MLP neurons of a small language model. Each row is named by its layer, matrix (down: output weights) and neuron, and shows model dimensions 32-127. Each number is 500 + 50 x the weight over its row's rms, rounded and kept within 0 to 999. Numbers have three digits each.
A block is one neuron, or neurons of one layer that tend to fire together. After each block is what it responds to, as a language model described it from the Wikipedia text at the highest values.

L6.down34:423498494411529505547462465524593482577397439559587519467473529528488464614533526600510494500464398565521517491485464378573474424506542501437474556515433529457494534501543519505419482558460395539494536545477484528479538467406477405487509455538538466470543583544444422499479448478565501536
L6.down88:501480468525516474398489516505541479517522549551427531528468438501533406441495492543505525575492470484439501490492531559455481656541430506552526491496427609477460515483544398448605426441598514499423446555471445457556440625486559419544476419564468428478489531601524491531466466417446539564
L6.down118:477502449466538488565543421451481504429496439542458477506580488444545461537592491465479360468471527488577554491462516524411570459612534475583488515493498492530491574440517553604470620499552658550410541463511541566482573553542488385611543574463576508589596497492478504519487472469437490521
L6.down137:499525441520487388577481506435520516404454510490530484431539430519486425548545444509490481473423454579474454456492541407436506477509447556598463549440494599533471477440405545482514505481494430409498445501516566479502492513503466479434445401469533436465431487523575493397561462554530452546
L6.down169:453483489471508526520481415521487516495527569517585481470554497510539428525472421555528512538520434506479415572497520489532458550408464519476444558551537525516471576498482403489428447485477560524507499446574491512457482508475448456489464453467406541589522572554553425498563552436450575519
L6.down236:457461501554457595407550587502532540462520498506609494437614583474515587482401489538534440539414496485531421638449543455591527460496532489512530599509510538487488513453510418582436455443549507463532533539525460490521558529462509500501466561484545497395569461451532524489470567451467504492
L6.down313:522463540455458636507460476552609459475393530528478554451517563499526444479552486586580539427459456468478539501531540511536513542442553595506341607573508548529489510445545499531526628476590518410450498477521483541567537551416519535478463526431603465555467462473540461392483552405399555456
L6.down454:565500406568538544443475565408484589496496614492539519465494450560447581625539541561542516572480470452403449460474518512454523477447500537451518481457472483523616506464488489526508522595488535576470468508461436576522457448450427557507524477528513457490541519510538598559469502552482477410
L6.down493:474473535503444515488453545503530601563449454463496496447523506566561443622506475529496558531526549589457524525580538414550574519489473535503501534480533624404525450545543485407562485431493572417455449512522458511456490554477472581476436447447444423526409401624476519521464477486506533454
L6.down589:495490555421513546516484566463488498408517581561547546466447488509503479523531477440487498517400494548506538547530416510466481536450466452520543505527453545539514457564489514534563508508565493471553510568414474473533529491462615595563545540583477495540448458545547410479508509456552566405
L6.down840:436448501521543544430455636484494467510529487477531522502565469413446396443507465458427507496500430482379495472549504537495523495521527585654494432553450511462484474538445476439490552669521510477441557500482472466579503441510499578515539502572542488395466554507499490486418453486484456420
L6.down851:510391511549487437449510456546606533536493466512515537488565502502460468557443567463536458526470528543426483502463452457503535563489552481529522467424496591536512516454529457473584444447504460492578420541545438489508528481430568480442476529542432506499511478490440499543543523497529544530
L6.down874:537538564598474559572508548564509454392505655347517523513554395521488478514435403493577411516409460496488455396582523461540522522492522499518510581524408546439499511464485564504511418435459468515582407542480499453564496459505474489505451446437494428521508487557481466506492516426450543487
L6.down1029:518379493537482544507584515425514581484546571539568458532546470424464541597507460540474471455346467453532397516429433497521439472633499462565553528539458470449479488514541533482517513479508374488515509459500479592490520571504567627477543528489483441481513419528579462483456410469555523560
L6.down1177:480483494551506528482467532469493535564550422539504492495530499510421481492518575485567501519529543400521426492540444436468489476531571468371498493540445484526521484556545517451482475606424487551502613551541571557526596565495497392432428543538475527625469494420541519517601448493555457585
L6.down1180:507472527416525495522505440559512554590525529545473593479439508442614521491474455443552473594508481515509583440524481436433501536504545436444491495507468445475531578520469498587599482437494553424527462527515540516532411622483431465498565508575521564526532523519433505478605530471467516441
Responds to: Column separators and breaks inside wiki tables and infoboxes, often after a header cell (No. |, Result |), and the verb after existential There (There were, There are).

L6.down15:480499485534590487351431537389473490422503690525509546530556477518536566529494454462455497513550451451518520634446549488450420480586458504492526490583502502524484455574515407425527497451499450534535497543528580517485566445576495545481551478535471507462521558447565486498484534513562423566
L6.down133:482466478509505543521506507550485443534507620487509498509460547472426488473506472569484450469564521511548490400630463476510495456439529512505557551484491484517413553501531371521569419539437525591482499544577559398443447481503604515420471524451560477422621476445496500424655476500475501481
L6.down159:555457553553521497489490506514519498520382393537504426452558401524513509571444490487445588599521546525538522514528431505567441595503543580494519554483509552504573458548466427477537629409549522458446455567553513472529446454501596428460509494461414487522534405413506556499459533428473533492
L6.down239:601432596493500610394493518477474480528453560566455440508479443474485432531508481573518472555525429470551518494520426453477461530494539495557509465568572578476545554510492582516477422591502505576533580498497482454454492442491555525525535562410405526445531484535541516497538389423480458641
L6.down272:496418494485497502573502536397546568461636553543471486546528556489472561505535571574374468504520443616510474511493492424505454435475474526474515405485569517541403490554604435441478515433493461578561517509411483469464564445488446690545454585519465445387551447506523533392486520487486464436
L6.down375:490510570531530432520426509549503604555466471509563438524423511544500568497468520417571503423522569494487448573551479524543499527448461470460505458635493487482421414478588487412440469486501553430508499645557554557512456532561605510443463567476498528528479571475540486523432529526493475464
L6.down399:490443595450429492462542523460488481504425528562602444485522466528390484607441483536559527491413504512557504509516536503604478471510417528547562515455499509440517541416569478554415497439627509607443508499508509484507561531530488508496445445499548489599523444493546436518608520427459470444
L6.down405:513504516431514440499514533506479528519479444470541511485586562491509428395572534438455512523467477444579455501402430452498456416493511536554558462454504490528515594448414542561474511464527451492477506464437502427543481495592526567405456602592561485463527348432567441443539443538571463306
L6.down426:518477630505541508423479497447446516431455489454499469590441570520490519498473582495422486547484572429442466463431513450511569509495529529515540495453538478542491536594505571544441464419428541633494441377532547486491540404429581518511515520493536490457516518538410500530577540538460437425
L6.down701:500508522482447524392423498534468540533456461564443481502441465537466466485584550447485479525468447557509536469558554490424589438468504507555552494590526504563578499519485470513483430586433505449454520425451556521505461511537578576481488525582519570499572414484594540515522551402541593459
L6.down713:540538533468546510579586422511486521501603560550474436584474524409422481486482523463561526483510510471472495548515530498501521451468529476597539502517389570561443515439500451459398486509448471506433443506568473425412490461533508527478539438404534540460498542477440389523533515501498538341
L6.down858:489416434455517384516477552507517505488409366487534471519526531489572527449542528582588456540519495514438450518436570506548520508597562427461526453535466518480488423488448458451426452456522553523467540485558439621573535536550434451495499532501502543464545476458581459411521551473522531536
L6.down901:551479488605504441514468624580467529409454447530464508508564543463498535473514558551462489547425459563453563636458511563517514449541520568458447503396396471528529462519538546536578505480529408523579386433525530486484475518558464440548505507585574411574531492557455610472572477472514480461
L6.down1082:523622481537509529553467454446453546503487397499533414608521493491432490536518464440604387363567487572517540495533424464565527538443489512426492514514476503595501483467490405616401489480466469501549518500494558519454494468504526666458459474515459500469519451489534488508476466433476574495
L6.down1179:501438469512511556575491556461462466486543622616594523508546436484436417525476517509556391536478516460497483452532507563506520401543431489476524415460442440486512507463492484533475483516548468513581512479497494480485516498436514581457532573516514431447453520473562545460589536496531503433
L6.down1260:459420556498534553504516500483534546534534594625466527513457501529588509591483454512549518504513515480426492446452465547540477459501504511530513550495520384449493546562458503558518502621545460487456422501440515456478459544522519561551501514447460498506483492556488476505426466507462467509
Responds to: Mostly "the" right after location prepositions such as on, along, across ("along the border", "on the south side"); also separators and numbers in sports score tables.

L4.down588:489522553385468469508464492459489459480520425500589437552461586502535505602534513611520491450484475508389545513545551519515549458525601512454440491517517501471521516539324562451501507495501413528468583546540519498520564569548569528487470617427518465565526449401504494423514452531444560549
Responds to: Words right before an upcoming place name in geographic or route text, such as in, through, the, near the border, or southwestern, New, Salt, plus occasional table-cell separators.

L5.down115:492454465495417479427460463564513492474481500562441594464514538524517448497538559476484500541501500524521576529632459449557491446486477489501496535500484447531452470576478535476504496539460486471532486544505448491467516428508478535518390458443532495507410510548408489485474623457514538520
L5.down313:449463507504557482493455412517517406468453523518466386531469576550415503458459629500414495540527575467487461502528491489536511501425435457497492496615476504600568437540478466594482468535577529468503507530503478537487542513545559545496452459473471524496426466544413496456487473520497490468
L5.down635:522477507458537430524473419466563603448507482442488541444512377457415590488443512539479469514485486488485571517487536397495494455502502515463495591507500460489480417454452561520527516491438485516562468517589554503432487513540536521387477418525505505501521579451479527511509435444529514574
L5.down1049:434435525455561528482534480462555472532485611484508520424436453583446541509501435541585461493517498586596522544540585469512474501483475478504514554492538388439416517478514410450511591470567437405429520511468521437515514443581512467567504487556470481564505493436611526600402476509519471406
Responds to: Spaces and numbers inside pipe-delimited tables, especially score-table headers like 1 | 2 | 3, plus the space before a day number after "on" or a month.

L4.down1102:447474482612393419566476561572519520439494496480493528499497567587471499490516535453474476577468435519413493503536616458526475466502580495481414511519499484478531540494471513412505535475481537482473457472546415451623516477438516484511401483499404458546504529531483484536408490400435478394
Responds to: Line breaks, table separator rows and list dashes where a Wikipedia table or infobox list begins, after captions like Chemical and physical data, Military service, Review scores.

L5.down722:500523406418497489499569547521598473457528465510553455507446489518464457469565419430559508516467443473483533491512624485503529536652538618455472489523487502463453501479541502477479568561488526463500523559459539537587488493540500459499570467552488488541418483601493540499424536498429525428
L5.down911:487503457472554504452499523453604623591562531471492497561579507462476555541449614595548453500558479391553457571504532501409549519569526570565574455476537492356451452507516463494509518495429548500551554478524457513401449448524448443579542435556517552500409493495502505489536518520556462451
L5.down1020:511535478512490491525490424428550555522512482478520566402440618387541453521443431520504554579449516489485537539637459559555499538564507512482422564496546441469492465494465529522465605555467462519479496483467470603450470475491459403409587532582429492559407463527455467508483512463488522538
L5.down1135:465521607519552462464472418518478472449544404492484510511469475494474529483567511517521481494540482507448453481499346419518532563420461484482531514494457558452512551532486434506501477499475526400506544473485547444558557575392520566549457473450438475553454516567550620460602557539474498428
Responds to: Function words inside fixed prepositional phrases, mostly of or the, as in out of, middle of, On the night, in its.